{
  "d_model": 224,
  "norm": "rmsnorm",
  "norm_place": "pre",
  "rope_base": 1000000.0,
  "rope_fraction": 0.25,
  "init_std_o": 0.0,
  "init_std_up": 0.0264,
  "init_std_down": 0.0,
  "optimizer": "cautious_adamw",
  "lr": 0.00173,
  "warmup_steps": 473,
  "schedule": "wsd",
  "doc_mask": true
}
MLP neurons of a small language model. Each row is named by its layer, matrix (gate and up: input weights) and neuron, and shows model dimensions 16-111. Each number is 500 + 50 x the weight over its row's rms, rounded and kept within 0 to 999. Numbers have three digits each. A neuron's up and down rows have the sign that makes its largest values positive.
After each neuron's rows, "fires after" lists the tokens most often just before its 100 highest values on Wikipedia text that the model never trained on.

L5.gate441:506412538559565543445555480568511419558482508490559437443587509472565446517472588451436442524581429598509498537532448505548480467447538520392429553509451558546495461559491561555456500534517458524497465555555612558483517411610484376443518509476508531496565538517543635450568437527485464512
L5.up441:556458440472520546455526498557445530455524568545521470569553538447568479432496435577588530482488472493561510527480472549575529439447429542508502510445486537580420471435545425537557554528534413485469544469418476528469466517515524476493468457507539463524485581399490522438545481503546559513
fires after: "ap", "is", "ul", "a", "ak", "us"

L3.gate1084:591580564621502554376526561485470504529459515512439442481467519468485380521527508528528431511447512575545502480485469445602496490509508527496395568558489524437521572468451526453545484479502617498516468447572592468531415532593491544527506516453501492478483433597462523600543539524501530504
L3.up1084:548569419536556508495469565473451514484473559568539509497518463626500507480562480520509559526461410512467476567545569497501551435549438445419504468500459479486499438445544586443470481487602472556460521431412574473450449483606517590648492528522552450501442540547515520441507515486444384480
fires after: "x", "b", "f", "m", "l", "e"

L9.gate1169:456561606492514498379444546483413556534487512467532516497506560632550507469432472484567461499496401517455531467495584435370484512584541510497549596505520486449411470566461484504416510567509509491504462472512417478439437407455583450547522474538539547472510482491425450448450502539451453594
L9.up1169:474507447564536539497510482510479420501454528530552486508509598450457448503528618634507555494553494482416426531493485527454497509531484523574410502443532483519490502407515466492472567559566578401563436482529558538506487441437582454454549515543560446487455463460559603526531515589482467509
fires after: " B", " b", "B", " D", "b"

L5.gate9:512342516423475444434570535486483513486472516507435506461551489508509491591553517519455431469513456556510510573474495560381538476506527450411521535470599458551513581485413508547564530588519466503460615501511551466507610456386525475499531465411455522443627555590512518516509509531570489463
L5.up9:535440519503420385548482557382474450400474538504519457500521510516517474496628536587584510457483425537460601447487484491510574530508509438508534454439500478499371445586552537529458532553470431534588547502508435575522437494539414560470527452466552530566473568542532501474551454501474557480
fires after: "il", "rib", "oun", "b", "ru", "erv"

L10.gate989:558560527462530470457483493514562546477527484508493490506519586591435458501443568550456381460505549550470509436499521526420412470411442421470476610354520523558519470483469459557461573503510460513456523480480501516443406531519482541563606451558421530495557490441446535464483520411476490535
L10.up989:317416511487509408480424565497492433473414454461514548580469602555457529445540526426606487547528540486544440438489479521440550494507504428471472458594523457458511494549484536345522501567513496474527498540584517423453529417504485485455445523488425521509440479514474453615554348573516425459
fires after: "ar", "u", " s", "al", "oc", "a"

L3.gate683:491498548633536465533497445524509429460429482520469555556502567520505526580533547478500481577533454481530588536514391575454513474487506463564481590481533460493499615534495421457481460403555525561444466529616495466544506494534430476490489504565510552547468509579483531474461532476515565456
L3.up683:476449519521463588498542479433447538502574485587559523589531489503543549516567547507507455495481553504433520448473495485436565489520489503532466446480469494482598467580442495456444438376453431553589458609507428496510627548558464424491470546508407519509527554449566574458593551527563516424
fires after: " ", " f", " th", " new"

L3.gate1191:519596491458533471569512506449484543454444422474537528487494497499425475472444597439539460458459449540458413422472500463557499511382481439502511523487520613443491448528529426493424542478444534567475464577453452494576466456496500525581536511382473568477471532477448507482504450523496534554
L3.up1191:540515435459479581422501520545435497475545570549502526492499496454444573455534459439489511579546407519531464524457479441527523458589488479575402534528410494533562485573473466463391446527534504550489463512439519492447378526527432453431457556411557559480489559532524469500489484492579518543
fires after: " comp", " r", " R", " c", "rap", " ch"

L3.gate424:481499536588559393471402393492474469488449444494490550455440491515418472495440563500486484494462557462496452521434572499469588510519497499533473493426556546459529523414555482556472572409568458567480466471621446438456506532450462491539584485492487523472468523370467496503551480523548446536
L3.up424:549480500544550431546557471500447495519477487574499440561380433457436481490536498409488504540525538486490460507492414490507518449582528515499513475570530532492511501459477461482529507554535488466539383485514534475567618477392549568499535501486549518461474562505645528510469544510514438470
fires after: " ag", " re", " J", "r", "g", " G"

L5.gate1110:490459541529550413496560542500519498490480542472507543497567465430556362515541584500543493443502450554563492581567541459587476475504548503501475496445469545493486453573463465485461430585547515483494424412629638488510520485461527490585488462500503548591535481535525582453396469534566471537
L5.up1110:563467539518437463479553564513460386607478465519529479566503530569554561591515567509508562439577542460658553448439533521525506411555559564471530522518464537457465487414501448495454502498435511530457508422515569517506533444540531473495482547469534401545469569461536521554485504506513511428
fires after: "is", "ro", "ff", "pl", "ap", "ect"

L9.gate971:574548558530582469527470540426545456641553535536457466492549426550458541644568581520498592554447550467431529589392506447375425524473534488519512424470531464531488385445461478521493549472512551545565448502516503596508453522499475529554474469464518585459492521515499442445444455500499515601
L9.up971:539476466498603434492581424503425635518491460535519494565519537501517615506516501458514490615434504536440379543513551433438492486508449451509499473454463490530480430638477545498493485490580451510548442527521496513512462570581497474556522469499494413419540510596527530476512497441473442494
fires after: " S", " s", " M", "S", " m"

L8.gate694:597559412585502657463576506369454526476406535514491473472532490539457498512506479445478517490568428530497495534513483386618574464472447465515540514394441433485523533469405563484439519575502501481485545466522542532540512526614452448559527485551457544454463487633499509461466493550475457451
L8.up694:539564446574359567511632539431458570466478510548540492354491444531486507475414432418470539425513392490558466449525476482513596488477498537591499495474518420555485506502476588458477512536528420437526550484491571540502488482562451491571479587512467542456520548543424436442513475529479477449
fires after: ".", "h", "e", "o", "m", "he"

L4.gate473:541570452599487531515633426634569546526519489440507352539480481534555493589553507405515388501467468539473528538493447471430464407424572459512484470532563475508528529490501499411569501490520454610472547516565468444555496472479462458390469526492443480463440525541509517540378480524502467511
L4.up473:420427474545498545603504461472605526473522562504424447503369623577496471532509522425544448418491498495551524592460536527487573515571485531588449558518487590508495481508562472460495441379503459592522493516384506520499403427511548501535531533476506495493553561450517532498524548513504586462
fires after: "1", " ", "2"

L4.gate798:433497514471492558451511446475554540509497540475496522526468455569479489538564475421612489459530409509516490528540497536428505461517574504484586469473443434485497531536473528533546560523560496522437484426456403532615396522475429561402495526481475527540470561482500566533506482587492569515
L4.up798:528460593515457560510469588515555439605513599557460489563509360497519420502559466433442467510494444522377551432516522519502526481500501472435533468514477491413441421414461555446438597467546495461500470478442509542530547548576461579536480481518528444508408472470511503468448469496522507467
fires after: "j", " des", "us", " dis", "ri", "is"

L9.gate131:437515452517536560530521547565555448405537563517505491547543574469392450493526512500523425519471552499552451515560600546569478538467491442443494406515570455533535449474381390514534554546515535364494535454485434498551544475553545498487508436543495518511547532579515447601508545569466555484
L9.up131:494467497431531540571546468528484584613527522563544481506484438481455451508463453477514430513510463538478504532478540524553451574510510518578449484492480452440504388616450478504481491525446454498569526592559526510496616535442522617608490484520499543542542439444470493513503563469479581476
fires after: "y", " ch", "ul", "ot", "i", "it"

L9.gate376:527509438400514479483529449450462510471432445533446488490520484494451555433417578475542429528408474528568539569440447534452488464439488455445392551453507459515486509422478513563457595532530488498600454530469463449499449411519417481552532483482537597560477534527467497544548510403485448504
L9.up376:565500451503524481537511483460437481548465469452492562512453517536503503549412569443505488601443457481481461489552492533457427451448513498440528435527512448519548534540505541544502433416481513595471556498560522448457527555578486632525502508530414447476478441626442488524511412592589493503
fires after: "a", "u", "qu", "c", "an", "ong"

L4.gate456:534466442512616401416457514567493490571484475522495464469534500567486469592456454509472513506403452529424543449531395599473453496480571510478585485432435500507483482505447521511547487499425467592452517549551429501425469557521574528557514467442533536497391556543581588498508439450558494600
L4.up456:500495469488506448476489427483575430529582488407462480446521457534545504442481476482488497548474544439461525489539534522497582361505438466479481501514530475472433514558545488526428554488494472574551509451502479433589445505476426548494521446571470422588518439419450489478572612480559464494
fires after: "l", "w", "iv", " l", " pol"

L10.gate470:434514476504495476414526517558491474409418478520498569504495521464610586566487522460523448535545500651380577582562463498452551448501541515390474482491496557407473556485450499510490446509494540520512619478525486499429532547472531394375472467475450610509552391550536496562432530517564484521
L10.up470:574560519493490439557489533451457515465561467551460501490534480482498525475476421461516578573453404483477513530532513494416467533469546360535438428404512445568478526447476406475519540487478459445506467508542485399556496515502489482512561438488545495499465534524415500518561522521532501444
fires after: "an", "1", "3", "6", "5", "2"

L4.gate885:554495514538506424432500500541547483487563537459513481526497479372547499448505461502536433503457464583495430429575524556561452479560517541440509352538566567551513482511503499475539525531426559482545391514534483481461451525533446465528506473505570474479446550508485534559461422481472503420
L4.up885:462513429460555546505552559419471482393477478500486468527521487588416500602553494518588530396547349483464537524508453518472454510500518511476456521454504572558472506513507552475431519435498505602475514487520527464497440530523533543577457502415574530498441522539573490445597495406475519460
fires after: "x", "es", " ex", "ss", " cons"

L4.gate777:469529436488580498464426529415375573434424478512456472520488512396559489526451515522548545467524535472456525521531502483505465492441433453481505495521478538576527498456426505592530554443523413534516545577488552468494493508542443469519515483518555451539582518508466607471507503549481489496
L4.up777:484547552559540536488549542477560453556541474557537469520548488455435577489555470457591516492448406445447566586539517551422433607537500541606460403515500523528546528485516554502512433549499459509523420489516526491473498450555426476459563482568502453470512401505411532511517467550491487501
fires after: "m", "im", "b", "g", "em", "al"

L9.gate532:483537482495509489457479398538489489521471534476544477576478517507524518554449454429519517612389494483532542570430443443477523487486527546584496420555421557535425474494497504409469550524507617492533500469483503546417526445560545417467473516435416427450509516480525478480522463544570417468
L9.up532:471488482522538450476512551506563482487503438540481404389542540511494524407591491579472482576524467510550488524528411569437495517515454543521481469504483423487554532554530552388503515456572468515532447557490535510627532506545498510399550519504491554432538502458427548592543550560619520473
fires after: " St", " f", " R", " r", " was"

L9.gate610:459462380482533529451403540470571506470423519475552447497521417415536578516457502442514466474505565583444487498575482502515417514455566501551483528497496446493507483507501541483512508558455416527553518481394525416450535428564522484584491502477458585595500474551626513568501558559562540455
L9.up610:448508473475560490494343431562536472466449438466565518468504499521458494527403443476462548525469447558450493551573461454482486485425562435492549474461520516509541494518479497495579530458479540470458531481422432413560499448445529543512541483637498465496532471586508451490546428410521432475
fires after: " |", "2", "0", "8", "5", ")."

L3.gate761:475441491529500482526430570457562464525474513471425440522545520437451393363452401382522482513391563509522488416499518486458604639419510528471525520524560473463525536423581520489523516541513517502562541507444455476458594472541611589522543499485494584467462627503610548455496452492494399539
L3.up761:387483581390497483452555570521457457546522536405500522383456483548492493516509517494476558484553521522390520536469604571543499467502481514459542574453432474494504457496480594427429539451425504560499435557542513538450518395499536484578490497559446582477546487509517421578529480487474512477
fires after: " st", " rec", " f", " C", " St", " r"

L3.gate87:543504405564497497435439554466475471631488480546566561473545476498449564475541563421595534596570427468460453456490408426513444428454478482450530346522596518524498471627475516581403538498524535495495488515541438474479471560481554574522627508498446442513468524480480485422462461515478533574
L3.up87:545566512483464371478492523541522454514564407562503445467512461488416473529552519516626533503550470505557514390481513502501556485530541498581491500476535545502497454514527527495455485385443431453554473555478490467467464440538515532530522528420566508418515507434525543551561491491437517389
fires after: " E", " Al", " J", " al", " of", " the"

L3.gate40:605456433476540555391446482513467522455505528445493540477436519517530520598557560552597443549488457552574558565525473482547496439479393504427483499455511588578521555441489614487508589469452399496516535510492526549530470533413515542450486546502451505469508619518575474477593554531430472495
L3.up40:510459469504519559465465509470448530525473430447436561468562509559435609406437478452486562586484399498443489552509421499592461466575522471443535455497526450473499435524515511471407460472453538551496513483491539494514475464509493465482488457604493491527424545579479556438532563495478555518
fires after: " ab", "u", "in", "ar", "ac", "ov"

L5.gate104:473471550460597513541444526504518480512528481441539480459511456556453585481507532538554506570554439509445525462520499519464421507629431500519589486550517482532469527466390476537499600417453534462468487552485430536519503605493541507428559505502462580492515440452472504540485452567417424544
L5.up104:435458525615493434556497418555569577637542349545401513515538525441506507534519589510513443532507437510524534493583497477457463516503534428506497489525571496479488480535382538542502478481554569497495434398417505517463523551490561511472420482545589537538548495520470434528505413467554445596
fires after: "ar", "as", "ri", "ak", "ur"

L3.gate236:491498482575584456422501564447561420513584512488504610422368480504502496501517461474500440489541531477525526442510510495447469471525521515452619457401590457581473487488468473532538474470560504506514399589554404478415528584465502538440478452477495475461510518504444468558499463581494518563
L3.up236:531548622494471471587434428522458482590473540563497502547445565423490428594572504529474539483553553510552460511579491414536511415449504447468505419553467549419437551472450486485479559516530436472525516537486471461367476491505463532589500524536562492538427513556480522543513518528507466490
fires after: " J", "ort", "ou"

L9.gate1111:404501484551515503538392521494490551498517498499605589504512551440428537537491501463502468526531430545531523506535497522575485516501456454512467471515484508530510480569551503592526522533499437458443509588485594436531594538531603533471496454489465471485505574563402441533491481499437554448
L9.up1111:595590506520483558576537553390460544462542486464546500480467521494461535528561453516444588424570614564507561461558536464520581519505533588512510482519467526541431536462580481444526517541444473496518562406498551465487411506410524524461542540545438531444494458602537596471538487496443556504
fires after: "02", "01", "99", " w", "00"

L5.gate823:499465483480520493482451470561446558501488399543515499560479416534519454480460569503518526426467503569492562584539488477596540468439520464454523437444544496444552464522506530417506418452459527567546431455513528590445420539582473543552502522475457482388508449557528538404411448605521525488
L5.up823:607546389446529473480524598531496514416593422607530440560602446439532579417466552562513499409560410545614519455493459501439443430570485493448468493446558535506460450433499512450582427454515411467465453504487544430514509549573438476497475454488508485479413471447529578538556506492458524431
fires after: "ro", "f", "ep", "ap", "op"

L3.gate596:411524471503555503440457544507503461538495482527485570511475472441428522477493525518533541582478435401432497447397536407508570477436492538477589503451625477538460516485508509509468496436518564415437565558479458461408500551495512589456591502471499434492474463505498515487583461559482551512
L3.up596:374458576561437497450548452538460407495438507441402430418446523448471515479536497461514517428470470534517569498513518403523545474502549439481495486483479481579528497539514582471519470512515463442527439498462397484453438527524508549437507497577429500378485474492465528583511535471547451407
fires after: " A", "e", " J", " E", " K", "t"

L3.gate1210:460396538398522513444615556576569425478592471478498556502410447446576514543530521578546476489472506547474476545523534524451488420465346441523444531487561531514487458505534545509581452546484504568534448561407524566512481437437598520489483494456523431519521581495479530408502526519455431542
L3.up1210:475533447534490434526505512428539423384529389568540441458547399412497510512498481547493464524447550600463523437568489481530463583541493497530476477432534566466522445379454514527617543516499442476512404498483534569535502573439408533512559559457498547553477526432544491501456425551551549535
fires after: " s", "ay"

L3.gate734:455426509461591555507399527493516448483479483466556473423477549437502427415437494469500355428529556630536484502486455524538490397572495611453537401547552470551518497407556495562513458418505457493566470484438529561506506455497444456488493482447534481489520513506508442459523484523486509543
L3.up734:474585544501503459561487549426481450547564496485458501549384427506493434482502520430549460511598469502498623516674526481584534500378511462529580524482453464449452538423485500465514415503517535571499362424410487401550538503454567459538485517492489435489519481484434456534546593496508496493
fires after: "g", "it", "ic", "ut", "ri", "irect"

L9.gate694:579516545578536435581571512514497503526538560571461594476425540491403476428474462475408524559505460551512447563600484470476470439486499520491482419528536512492541566539588494531431578583480485428507480481530484500527423510471517538491539423412512472410494591461638488518512596463566519506
L9.up694:541468426473522447452390556529437365376577551516517501502447441466574504455399542569490587482507522499552492598531568538565536492489470519478525495475473494449506456595458497519481544471421525523506376569454466537556478467500484521415504547519472499490549520556442552475576560503445555528
fires after: "ru", " c", "it", "ric", "v", " f"

L5.gate38:511493573407465464481587423397436408508471553516477549561524530494491588537438589504527414485592564547472448596527503483466466409486493487421487539529622553511520471469467465493486595469585452584552492512504482548500493458415452484396509407536554524566503538551511464580545468479544489548
L5.up38:517488502495474476517499529474555522464437594457498492408561493366494537446559564457485421414457457574489473478582496595562561455609455428456519562525464484509403510560541473498535511524421518558575452439478445489443549435480447593567455427483520519440506516637544641500578460454503501531
fires after: "ell", "il", "ar", "in", "ru", "ath"

L4.gate27:520479446478473534484435534500491592486599455547473570512501540380447464519611506488495445629598391581391445532492461369419424504478531487546529496505541462541470492555586527499492448492501522415516555526433513400473491607482426506438477502531528470434513581537488528471526526505573551493
L4.up27:549466471481468446522549464488517478522506558473468511504482457439468537452517534417530511618458604497441425617471481532457478670530551419430593398446555478423532569418491537480431562468548500541505482475506582518505476428510540526466529531432550442457463479584464473481462486455513506453
fires after: " Al", "x", " Ar", "re", "um"

L3.gate1205:535407491478520475477551512552553470517543487568612486561546502418547554502426476575647472553546503495526455502455489516453440489462515433553528460482598500550442512580512492452479516533496476501564501568545450515474522438499507483574499429523401450426411510483532569532453418509377505565
L3.up1205:475461569577530470501463472459493577499641516547536547527558423482518448573448488513504468551542563485441451477499470420524570476474397482481456473477508517538478494499442436480474419503527458523447409549515520526530479577416396413570541519491459425555509492460563421477497535486539500432
fires after: " S", " s", "S", "s"

L3.gate763:483470497472527485506447470530622506418488480525593425485503474537581452449387602539488450515420500513515440517531446465412468482485583506442480531575543502541525448542558356526537440424548464493471520477459412451485467464496457561544555546519512439486541546611417578422406564565495420499
L3.up763:460499466541498440478536487458416502491432540493515427448563468486469471564436578544623464539514558541477631477509506566487565556518426460546513451462489456462470456536523528383486442557514527492461525457521511523538545567508531611485428501513462592509523462467506456490513480526451426519
fires after: "b", " al", "er", "f", "r"

L8.gate1056:488480566476537509619443534518540441487444478483473461442475467523539497450521511565510361465531550440452403513442539473503490482468482524503469507521476514548456534471475560448524513469428515548514513425368452493558506529460494462561475472509503559496570528489495481496546503571449545502
L8.up1056:553556593459566539562514529524438481549470510485533545369534505503584484510463505546417556581457452454426580496451455443555552535461496385473451497489509548460448559439472533525512532600430458536556599389510483469523471494521524537489443498552499460571574478475536495580539541547493538495
fires after: " A", " c", " H", " a", "u"

L3.gate1100:371475496537550434442452569541500398630569494548573521474522510499508446431554445470449523439463488510565448448466567517514543572521568442513489390534541451499525470602549483451485416468509594464493469495524530464467597467474494554546492519509500465480506502546606529509404502459427557555
L3.up1100:500478572481509438528603430562481525460556465501489491488573476445532457480536440505495548491494507497509481450476553592474480586468505458550519435495509467492466456476509454483651609483501521394518486478587527517540515486510451488495499505562514455539461534481577450556556420486439525422
fires after: "y", " T", "hip", "ment", "own", "hy"

L5.gate640:554486515499514466529419491537577497611492343544490453458478451506520463580477460445450481501557480479542654455468435518522482548475490440509502464498521546581504566501507485450402536503434465479452460539499520584409550563422484531601510416482494523543577459453454534554495513542424478439
L5.up640:569473523497446458525482509472481471445464480638398440505510504518429552585424460525531417488439519481520470532508523496428562386538510541397404477481568491592511530478473423482492484546460477552541528479475467503536520522447522434509574503528462555548449464528470492503385429400532402441
fires after: "v", "j", "l", " of", "ar", "ev"

L9.gate635:596477541499507579519479520518384513520524498574476513475494450462354458572584527508477499641494463476480409414469514528444452582476449448509549428499510544544430467515521543500434460555528529539562563517552607554462483470563481498524475463478491495498433534450459460532455531555469510566
L9.up635:546476534557540537621509480525512557558472508567536466499481515502520515486562543478544516456451416493431453530406440570543443482572451492572503464399525520511520451460479464515424454372506484510543414595557505491496402598541472484544465473425509468479507548541525498489517373458469477524
fires after: " S", " R", " M", "u", "l"

L5.gate526:446555536462504475439444424513564462546485503545524474540534429507481508578562526587588459536535423488474495680473507444551547501404516426402515451494481544484445446536467528500423524493607465489476454463542562481494390546583540518381543474539464507472440520495512483484567541494539515550
L5.up526:541519514469452522487487542482558615485508513492485480520460419500508529483465562477571570479466404439563454443537461493512519559599596453458568417416547486503476479491531573509537480466485389507397490538494412526431606617506513471493533484574490465501465568529497549530529433433485443412
fires after: " de", " Eng", " of", "al", "g", " al"

L4.gate836:524470602413567519507523543379552481501509449520514456492527454471436491428516490464471477561485518466423556500511471406468480566534450517542471458563471569466522620531459480503500525548489646444470543554540470502477485429525549478551526547413629591598604570477553521512456487504499478458
L4.up836:481509480585512504454511562482555441574422447520451492517459517444503509543577482450413521496563384425513546606506518494498489395486579459444521502565504472536459538513464613494527507432481474473484443546509405518523495475570500521507539436482501389476505624500431501519469553477447431539
fires after: "ed", "or", "ad", "em"

L3.gate954:532530454577510427544474508521527504511468445584612382563544501523549536517503500520424451624514397482490506449476563437440553506480494455484500480567586571389490509615551476549446465481546447593512464519480415449445518539558491544517560483481432411480493478577403504525368531443529478527
L3.up954:452469483558412482529568499518483479470511504516446482494529539541541534505452483524516496502490465517437609424554486553540468422534517564545447485614591537540391443618487492501410548492482453559538547433491498491574508419524609506493514601459500580564518520523572498422453500471432548532
fires after: "f", "n", "ver", "F", " ne", "er"

L3.gate1093:557500504536510529462491500424566536469562475472492479454466463463554493510621619616507448547476483526463476545565514456512500469464538418520474561544502520494529536335513598444481446469465524574414496482572510503582459465491455525524519505369558478525513531514461468489387541551535480418
L3.up1093:451504429550445414600569462424519486483537465505452490494510584529443495519513534447406429449503493556471524564550522449446547551412550491545455477449532513495550443502529472498569455458543510432475624487425524414559440464551517520513533515504438541485417413498468488455493445545601523506
fires after: "2", "1", "7", "4", "9", "3"

L8.gate316:524577494556518538432533513433436599528464530468519454501447608465478531482455540523456537603413470535519393545480530387523468510426456418523546503516528399458566532493432527445527541572507575472466460488491549533557496452536456442428433459504523494498526452707442520534455450524502507485
L8.up316:579574472492423513472532581473478651539461497486538427403445552426441538410435545439472595492477463508571462452519562453530511507471507459603561506506524431526516490484491563461594511521558485442492491511542571494509472494573509466456396520467507436504516480537430434493418447478440506467
fires after: "m", "c", "y", "h", "O"

L5.gate1093:468446421535552554581422548482560516541528426566545486522461545508531559455434474571466422504537576494514494522540415578455512500599492469512364531503502546441501588496567498531405519462522546504523476535499542491469480459595451486496494499548474482481479507438500533435512402444543510587
L5.up1093:564548448424582465533444492501409430479521523557510512471544441531493493485450430424556555448521399466477485446452505472526493504441472520465516481526509500466409488462478536502493503461496526486463428482471545503461549441574449542548502499508484473578511426568553504549447493490428520524
fires after: "C", " c", "c", "ic", "cc", "p"

L3.gate1135:595453484542560506510432578507580467539605519586438531541456409493485563459580581488519511514437562481549514431518497474598409514455453521498582352411442532458433580588531578529566477480561518464529431444590508517558595563597526469518554439503557464507459523520476438471422490486451518496
L3.up1135:540530593517536455500512497481549540442491477487449512542499452565431564486429566371547523481471570492438492524509487465488492431553387473459567446482494530532499438503574565552465564452525580467486483474521560460469468528527415561529525545458523388555452590447573450472479544494520439436
fires after: " S", " s", "k", "ud", "cl"

L10.gate1208:530426555426621587441548505497514448495544471371446477471425509544503512619471527544532416564472526509494502508519470502512495469458443493499407582427483511498538461428471542506536513561405437582518447536462530475444481527604558494537476469504411637546503487534551418495470498519516471524
L10.up1208:542455513492481628531475574495531519513443548455522480437448476557548428468478443651398490482476450503546501480520508490528382552567514612576471585516451425452499453504424554492486447522485484494436460502560512517492604508561528440459487516511396511532470538456482542511502551590498444574
fires after: " W", "in", " m", "u", "ro", " w"

L3.gate650:513551529514471454323414512480502480469485461560553467400509550474455507556481462401599495462565579461491560469498469433534478504487487568425438479591510487505492486399411597483593503498408536520506556486458484434502482557491394514462573514479558445457535446443478595542490461550470476529
L3.up650:520492539553489601492555553419589431437447470538447536489514454528475500550477505474483500445497427493471568527527592442533539507453425507479541568494536502481480525523433535524612454543564445450585586469518562441481530484544423405502567520507457419448389446514435497441492510514571401520
fires after: "w", "t", "b", "m", " K", "av"

L4.gate485:506455488568469522539559413448488519543505498501380504526479528475534515478452476422458454564473600545518394493480499532453527454512482450547597482425541479436533474457470566461419474510483577396570560480615504488550541474479435446497492480487534574492516494527453526429441550569539461472
L4.up485:550508469463527489498481511502514531442399557519479462518509483458416481503522522358568469527398465560603489552535511533499574578608608448609481523565420559523513432447504519504563500624500479465488508441396529456497467527444495512546457486438511480465477554456458513490494464486507433466
fires after: "O", "C", "I", "m", "B", "A"

L3.gate298:443518484549504563534583563492432407545541561496493527522547601442499525408454536436479420476511418564499449500543471544502498476403498517492517400473528573507505532518572527426534487549475509566430412487560620514552483480499494509509514534554484509575482548570478479414494491542381549521
L3.up298:547554577467451528525534513503523572422593410500486449435532476443512501450531507555451503640485519504522370408469508504491432476483502469589544495465483569437534545454454545478585598582453580427550568573512591542544488487544569572455532517459514442499449554511392487498506484513546531516
fires after: "y", " and"

L8.gate756:536452487517549540476510541561523509543505503590526594586378566486365566469494477464574540646487495500453510538463529583505452491505440531518405469455512516438550563478460496496342559543509539439515511604561552492477420513521551476401476504553560489420512465566481501537450462493500513522
L8.up756:510532479488491552487591478545478490435466477523525488540545400418567504473474436435591530469440477456473495482497581517623460505502517540618458473520524492431500534475491571560548559460544528476594500522597586429570484578564430521446508527531543561471533501520474503473479496493456528480
fires after: " pol", "p", "og", " ex", "c"

L4.gate614:628463505484597518547532525503472453564405562500515510417486539530529481437413459458483510537574440553526570491488546527538559460549479510447563460550610483529461494473474546429536612497471558422520430559469482573509460531577469526492465498414426394526550593583570552507442493507480360459
L4.up614:525471485480530473553540495459513448452452517570555480474493405498562541565546510519454491540465411525620503516466497481500604515471489469522424522484505549441517471574448436431435464441410458477555478486480460588481472482563402471487426514505530468464568510528475506469495483463484544487
fires after: "it", "o", "s", " f", "us"

L5.gate303:540514519461538542461470466518525508445579428427508517634588524433399464555437440490462451482533541486591489562565542484518494452551546459476595478459462578512488479537462406509494490496593505459463545521508472501471475498520509494583516508605502464455468457418483454516468482520520429460
L5.up303:548435479467507454452454430451489531500503407512365458468467445443556459551502561517610488402371515463508520527510516506505463559536527515589531563434487496525490492580467494476487484502480447445477491547498537486507537465504531490551533497478490551556391530459573503455532631548434500467
fires after: "in", "ut", "it", "m", "i", "y"

L3.gate322:415587472482522497499542457454520438571472512456554466555491572428512548406465553524468464469479497489476487543467512444579495517484491575479545493543601479453470532523562529557427416438462559578541510542509466467489464481589495449439535522518413464488521519439496509511400520474427419527
L3.up322:459618493551468419616592528453542417453508558441505513514459530548525566430427552563516473495583413538525508556529561429501493523472524502543494483510442585487459545524606463595557450492535477567525468578478533562532560529505519504511485465518421597582561493512558477577498407486438518492
fires after: "r", "le", "re", "er", "f"

L3.gate1137:460514539528561602468483554457477450536514575480461470469596537514523490475544543489501365535512449538454483458562448439582448515420482508517469508409537629496527544465503510495518456511520537492473422447566462523534416540571558514507556493478418490507359484466423403496452545452460458456
L3.up1137:510560569514463573552574495531492513468537445487484480509469520393505599532489509410586490483387435504500440582549544491521467490559566448541474550540527489498462521480515515462552456554494565497545449528496502510510442525437406524494484550599486506503553460508464486540547465476510524565
fires after: "t", "m", " cont", "c", "y", "ion"

L8.gate35:448606502426537563415523465488510508422509583470491442491462497515556444429525565493485543503484556564513465550441482531445389491565436543514515499443481494451472492527494404507630566517547474503509474493472485471532495575450429444435490466550546537392516532479532503459477489458493452515
L8.up35:546498608454416461484514549524409491483552549518479452568528489426547459550448479460483483490584587479487478511522464491576564527466520447456571496464521449386466412532398501429553590563556525435577452422462466434466609491361599533433547506498521463524544485509482491502478538519538537565
fires after: " Eng", " as", "g", "is", "it", "us"